{"num_attention_heads": 6, "num_key_value_heads": 6, "intermediate_size": 768, "norm": "layernorm", "norm_eps": 1e-05, "positions": "rope", "rope_fraction": 0.5, "attn_scale": 0.177, "bias": "none", "init_std_down": 0.0, "lr_mult_o": 2.0, "beta1": 0.93, "warmup_steps": 200, "final_lr_fraction": 0.1, "max_steps": 5173}
MLP neurons of a small language model. Each row is named by its layer, matrix (up: input weights) and neuron, and shows model dimensions 0-191. Each number is 128 + 24 x the weight over its row's rms, rounded and kept within 0 to 255. Numbers have three digits each.
After each neuron's rows, "fires on" lists the tokens most often at its 100 highest values on Wikipedia text that the model never trained on. A number after a token or word is its count.

L7.up321:150141133119144112118111132142119113128112108083111141159148137193145110144108109127112171133153133108102125135151108103144128098096127091131089124145140162117174134123107124122133181152126105061099124151151119137168142101099148126099156124111111109082146141111122133129094128154112123085124124131135149087168153109101097182109185113137091121110101104164138085154161120110130145148121101143123116149145121082091112113147177152104145169084151126147124086155170123147181133157142173117135140144143126096134120123136133151127130105136115110159135144162177153135122154117097151121
fires on: " of" 16, "ch" 14, "e" 10, "ater" 8, "i" 8, "old" 6

L7.up263:119122091139135138120120122163099121088180112091126105110137143135129127134123179116133135125129107124133161164100089111090180130136147128090123142155106135151112135122098153161088106162124143156124149123081122147142127130134128114133158127121147105084129095089132108140088085115119105136125070145165135163162131138118162151062126148109096103125151129113124121126116141131151188100126110128106141105104101108126170121129095145116099130159142115130135116116106121163123136183124210145099127109135106162144106145170139164142110101141157126097112139086148142144164157174116146132
fires on: "t" 27, "c" 27, "her" 15, "d" 10, "ort" 6, "w" 4

L11.up125:098147156133153127107128088155080153107132118118134129143085155133101121144109117130124150144134117150163174158138135087119134131138119116106130089132127144169125171125138098127131132091112136146096145146122103074096160122157096136173126121144131112133104091135125097081146067145071130121137147126117133141104150092148174099162132162116099146094139126147116151136113129144093120187132123071124109087157130183117136158110118135120138114103110112160110117129131113109137097129090116088160113148114129106119086117142141152117111135082151166147118151177130120144137181162164152132
fires on: "-" 40, "F" 9, " r" 9, "v" 4, " ev" 4, " h" 4

L4.up599:110102153177121117129133127139124082126163169098118108100131110125080125152104118121155159071127151117122135169117171105069148095085108114102097124118145104124102124130123122158147139171113131162123129082128101124113182092152099116158086132089172145105138115095110144098154133131118105148111135141135150147105127131134125086158117112102114112156125122108162130133111106129108103151140145086085173113158120120127161142104136114133131122107110129116161151129156151185103168119122138128141166162131102096096090134160163118159131154169120138173119157121122099159143114141106121099
fires on: "er" 37, "t" 24, "her" 12, "p" 11, "el" 6

L9.up573:118204148098107139143114125143098126103116110152118117121133139086158134156140145118112124133121154107130155163070136125110133142124106116095140134146120158069153140127140128117137148102107131085100106109132111162159108120111168100103123138139157110151125114115106108164089148198145135145146132089141091167156169148153148110127053148131111078122136088114134164127097106148087123152106138147145164142151097100136131109114122138143139102136058144123125160164108091122137120137162112124124127151130142114112143130135172132146136143093132089130124145129117129085154152170163111117
fires on: " B" 16, " 19" 10, "outh" 9, "20" 8, "ok" 7, " K" 7

L6.up182:158122126089137114126121162129137131140106140158145143157138116132124107136113130157116130105136089062151098098128109189096145147117119098124127093161130163134159148141130143124129132070126122142142192168102132109138093136117102139088122141159149114160135140143092080137116108152104120103135182158127134120122168098086088122115132132081113125104110127122084093163151138117121115125144110122143160148126115164140115112095174127138114168145172109118107108162124111123168155133166138115135094133101140109107110088125120153165112120180129149153129107109158117122127187104084152119
fires on: "i" 25, "hen" 11, "areer" 9, "ai" 9, "e" 9

L4.up368:123116116130131175106109158128097065123121123089166145125130120140128098106125146141125092102133162154119144160156149144123118135160158140071157126104179138095109134104157144155068182099118149124081119118151137111138073152081132119135089110108135134110153117122117128116159141131111077121124153113147135134114126180149106129099119133121134130129146132126126109127125144089132085080103092123144119142157110153100152130158133134060067159097137112121100110098137135140138169144106138146160157130126112109161110115149147127147152173117164105147179124133127126120138107138109149096
fires on: "on" 27, "if" 21, "i" 10, "av" 6, "inn" 5

L7.up259:110082104153127120143176138130120129107128162156148094176132132119127127149119090095174151109109077101131151152115145170170149098107160109139173128127094122121112110137141123146152080146166095127132146102123170135122162110147144149118161104145133157099122115072117139147137131104114133121100079147126112135100104162131152129133111139129128129153109164118129097150146132167168096124133162123098195129186143131102111103135121095114112090103125120128130127144106135099124151149122142160098157106109143153150169110148140114107119150094158169144123130115133138174104176102136080107
fires on: "ly" 29, "t" 25, "al" 8, "e" 7, "f" 7, "w" 6

L8.up521:107149164156165140157095094118122153146164128095147147117117113158106137142088161156104130134106154144092144091128125143127141120150127115135095073115072155118110118118105184140131184110098116176143124135136096136123090074153127147105156146088161155098125114097145148144152078158111141078134134123126157105169117119126171164113093110145125158110123106152174126104123127109087155129109108117108105107180115139156153114138097123114146146136113167073131113075127147116127121112128125131116128137122118062119136129101135113106119158132160130132141171131124109114124138117144143117
fires on: "\n" 18, " t" 13, "k" 13, "enc" 9, "b" 7, "ast" 7

L10.up365:094119155159108145121104135115166094116098138145154140132151143132129132151105098147132130113136169117147143167140173142138136118082151128072135103156120138146104140128131122121131113105117141147156154086131126130165115082114154145141132145112137161063147128087104151133134121129137129133109124141138098150133135177155164124121149139139151100129126140132158113124115078143080135151117180108065142083139140116101109139152209155137114103096140131082152162118150137093115118113126082122107134153126105116096123125110148133137142084080144109168122142097089122153083168111140134162
fires on: "in" 16, "p" 14, "r" 13, "t" 11, "e" 10, "or" 6

L3.up533:065137147136128107137097143158161127128107103116134111190132143129147140107108171139149124164110104103119097143151133149150170113116144104135154109142122105126120121104136140180112147107110154150127102123140137149119070142082141107112141159126113136115171093145110137129146086099151157152138122128087133126139143154131101158133111132180083136125121115129156109161127126130060110115133105134131125164118155133090103083156144108134062116140115135153105131077162078155152167138131153144130132166105114124128156113148124160133152122045143141164148120102102133120131123147103128130
fires on: "on" 47, "a" 16, "i" 9, "r" 8, "or" 7, "ons" 6

L7.up754:117158137106114112142127127109091140122108123115124112166099117135142118130136113144123137179116174123075104129116177100154098140110139154108175097118117139086122140138100129130109141123122074140072116140151117130124105147139173116107160163100091161110107140131145119130077126148142141131180151106152155118111133149141085134104171121092150129149091077113141100145177136145118129159136118097114120177149151127112110140124124128142083127159102111146149116132090123149131125115125136182147147155079126113146187125139133108136118156118135148111186107082146128116089161118121081142
fires on: "p" 29, "i" 20, "v" 13, "20" 11

L8.up295:095144150113113129092135120145090128141154140177134127169117109146121138123131136128143098148116152191115168130092080123100143128127182106133143139113164136136119122116108108132103098169126172125136087088163156115156136147159125137160112138107119075120116144093118101114150122143143113082158170146171160114132111122130121134127126115152093150099112086124138120129108106108149148155130121111150137121095141113094125090129117146145124117115115135103148104099135134172140127192094192089143107131098124137148126116109126127119113132099144111060121119085111112202155149123117165120
fires on: "c" 22, "d" 13, "ation" 8, "al" 7

L4.up666:060161127117128128153120116099112146113093115103105133129106087132146100118104124114126091117119125119140150170182142078117121076117160138165156180177154153107141139136144128170145123079112111125139169136162092141113118155114137143134120146150154163141129121122136100112165115122110149157139093110111154121094122121148110122152125176128168124107141143112138104148173120145124094176143184088144115123122150134124173102119160113121114114121117135139130125147155077175130150101094142113139125105148111120107112117137116127184139145098159123110111156157117082144076141132122163121
fires on: " v" 23, " ev" 22, "v" 18, "ud" 13, " stud" 12, " Ph" 4

L4.up447:134121120127115119144188148135123145103130134122134109127160178099153127113110143103106154136133132133116138162076123114099134175141174164153122163117108135144108107107126155106077089157123134182152154121101141157163103136163086095123128119148147145114114103117115141099097129100151105141105147125143116151147172157124143132140105134089106115140125128166100181144124164140097068061087125086126147131140115099108149107090138153178125155122108092138119136110111118137149159096138109144121145134152121159097083128136135129114083140164176097156122116092134134104143137152123125116
fires on: "er" 49, "her" 23, "c" 9

L6.up581:134115083152156118147096075147151123078153134097143137110133131126103143107099111155115102164150099099098109117137121109123104103097114133144142104162135139113113123115120120162125112135134128148125139145153131119147107145132105116089138145097140116154159140098144064148161127099120134110099137113155101175160147180165104122128157119123103142155103083137125084139100124148124139133126136129125134075149110195124162132126122110186122098165147137068133163114146115108166153122089114133118096190131119093135144110101154134128111125132112116146146100109149167167067140145143111150
fires on: "ely" 26, "et" 18, "il" 13, "ly" 10

L4.up0:157122141112109204132118108083154118125139106130115144113161169128120114126101125103150114089132101112158101148171148116124134134120117131149115102126075118119122116131128191081131128148103151159134138117131118118150129102138130128177114111138152144149090089084144102128157128088098137158140084147148115127167140105136101113142117143104138154175146118130135169095110117128123105095100141125130124158118119137178142116155144080150143112112160169096160128166139165140151162141086102119134137121154119114182091139163151067110105138124116128115105132137149118114089157107111073113
fires on: "-" 30, " sh" 30, " sc" 27, "ec" 10

L9.up337:093126094146151134143162154168135090131117151137128166126105128103107091106099151092117124132111088115100159118102136075122180169099117143078169160142130135116138095155145110183132157149093144139135106074107096133101189132142161092116135155132145156126087093107113125126135113132153154127125134086154147128142159128107080088122133158143087156171144120114112143127134114148127104124138173101090132110159113107140151136092110160185133103131106085123139123134146141127175137142124122116153147120111124139123139162107099114113147143097139097161155144144105140109114093112123141138
fires on: "s" 27, "y" 16, " s" 11, "es" 9, " S" 8

L6.up492:140154096174115133110123151115135158189155116129104125093120145108127146130193133105144144124138127112114128143168095136149110092121112082165113083162124071107158134102163131112123116149089166119133113093137139110067166139088143120108094111112130096088136158138203138123156154146095133161130118125064104135152130134123095143129142111110099128126125118117153136126098132155131114106093134124119147168120104148116125135161135161128122075098133095106149153143117121193145161128152158129168146129124131134141129098119111152142107149149112126150142114120107092142099165123151131125
fires on: "ge" 43, "chool" 35, "qu" 4, "il" 4

L7.up139:123132155110110078137139124149157134135104102116079100122112119118139131108134116120145125107117120137135148084090124126115129115145093113150155134126120122149119123136177107121179145133123169140159155065109120113104118159134144117170118126121103114134125118124113124127135153162137092153146143110136144123089091097115168189175151143090142131089116152100107130150156110159134101145083144099105184173072076125116176116115106136128164139137109156151084116122094158151153134140115123124102155140122147147150147074119130143173137142172139089109124099148147128135127177141112116161
fires on: "ig" 28, "s" 18, "ot" 14, "ip" 9, "p" 5

L7.up591:119156103155094093117165161105132129139155138124077081174181128101128173144149094105118114104139156139101140115107075124144146134110106087151152140102106150089090151150170138102159135131111126155143174121136121152102132115128132104167143167134142135115105129109102111126114161129122087152123154128128124117121094125122191148103117151149125135138144115137087100152149099140123141152121115092176141140116117156133098131113078106110102099156114104103119118134078088125133132134154211134123139125129106139130122140113125148119111104145139115123092167140184167153124144109142147154
fires on: "le" 35, "s" 19, "ot" 9, "y" 7, "." 6, "n" 6

L3.up183:149125151155074127132090181163096158185132106126107156119115137167092109138175129119109118129134142082114124165113140123117109093133112093162148183095148135089065110109054129135106117094147131147128152152145105129102162104148142174108177153111085107126133118108105133112114152138099097096137127165128123109137113136108136173131141138137167136156135132130120114135156125133146114149108102122148164109127126132141128098112153083100143130111164120118110114116168112084109139132104138159148131115143118121117135130131145093140150157128091139111110136086143150171108096124086121164
fires on: "uch" 41, "ue" 19, "ence" 12, "u" 11, " /" 5

L7.up376:149165108111120112159090142115115124119086167125084141145157108141181143160085139146152150116095149100085150142113147128091151172135085124172130126153108100141123114114156085123145181143108138104144157134114104142153142124122120131125144121107185147105108145129134124135092119156083097129156143120108118105122115110109104124153129069088164146140106193158114084119152157118140114103123099115129120112078146147150124127136152102118127146136181124096145116135125178195140126129108103133107062116127148116125109130108111136133123139125144148118130119139141145144095118116087135092
fires on: "h" 55, "k" 14, "iz" 9, "i" 5, "u" 4, "e" 4

L3.up493:167118124105122132116120148177107179125146149100125128117124073132147142135130106126162088087141141071128158116123113153131125105160153071131108188139112118129123122108085148159115087103124143099139118116145128127110168090139155105151154130141121139165116184126126156142185165146123083113113108179082135157132132108129094160097103119131149152175074113153119126103133146098085062142155109150111124133148163093152124123132132169109140104103149106100100125124158175127124125147113126149143135113126100121114116117131109145132150128107138112145127136103125126110117089118135157107
fires on: "ay" 28, "an" 18, "ue" 17, "ction" 9, "u" 8

L7.up305:118126122109126117131147156157112152154163123125127183154137109120155070139135104185131112115154183120096177134105177148163106097149100111105141127173170111146150178145060135123162152099119147141113082145148185125113093150097126113152154127118135159088110117134120152099067068120142154142134119106145118159113090116105159137121159126128162142102152124141147115130140106099110100110154126121111140149094113142128099103103134129079138158134106129117145139110115132130147096155113130124126134099109146136126168108134131093112115110086117142104146112145115121172110150118117114119
fires on: "al" 30, "p" 12, "v" 11, "l" 11, "ic" 8, "il" 7

L6.up344:110134107183125139125146097153178125098165114125129165085126126128069108145158147150113125159151083172084118128145147117154132074137160119133153115098145146114123141162153125120101160137114117122112143167149139090081078128133163145137105145109126112115160153118141098123155151092118088118149144110150100126133129138106078117201152113094153097133113150145110078130140116122110161130139129138178139105103123181145159186114159141134140107114098116156104137109139103145117120107091125149126122114102112138115109157109147156130132138141114105158135079127115149136140151143094136144
fires on: "ly" 62, "ely" 21, "es" 4

L7.up602:125111133098138164114125118130163110082104138116156108155090137135100124139132141129130130128147129134121122141055110090118171128087118112115149167148128135142086105135166151137086125081115142115097121131135154150148176153129134123136114144101175128131144135109090141149051111153153124178124103136126168203140150091115125139089117124135139149155178108144132155135068163134111121069113140123119075125153159133110107088141134118157107153141114128120114127130116108170123158123127177122133108103112141157120129105142119127098119112133159109130124092123165135125147165129130086120
fires on: "t" 27, "est" 9, "her" 7, "ort" 6, "v" 6

L9.up552:143109133159073150079143143129136125154166127152113092112147137140077129138135145147083141132158127156159116130133142142096141116154138128153088132138129089132105106125120165101140103118128170094110109146178144110133139086150165156140087144161147104124112129114142123099099151135081151143122104167159179132166132105119121150101133183131105109123164139137103135098145099120175124126147065167127138120121099103131145089106127128096111077107135135138109131164138130139146117170105181137106170123111112124139083144122127137111111142083141103117152136123169144149126150146144098087
fires on: "c" 13, "ag" 10, "og" 8, "-" 8, "ec" 7, " t" 7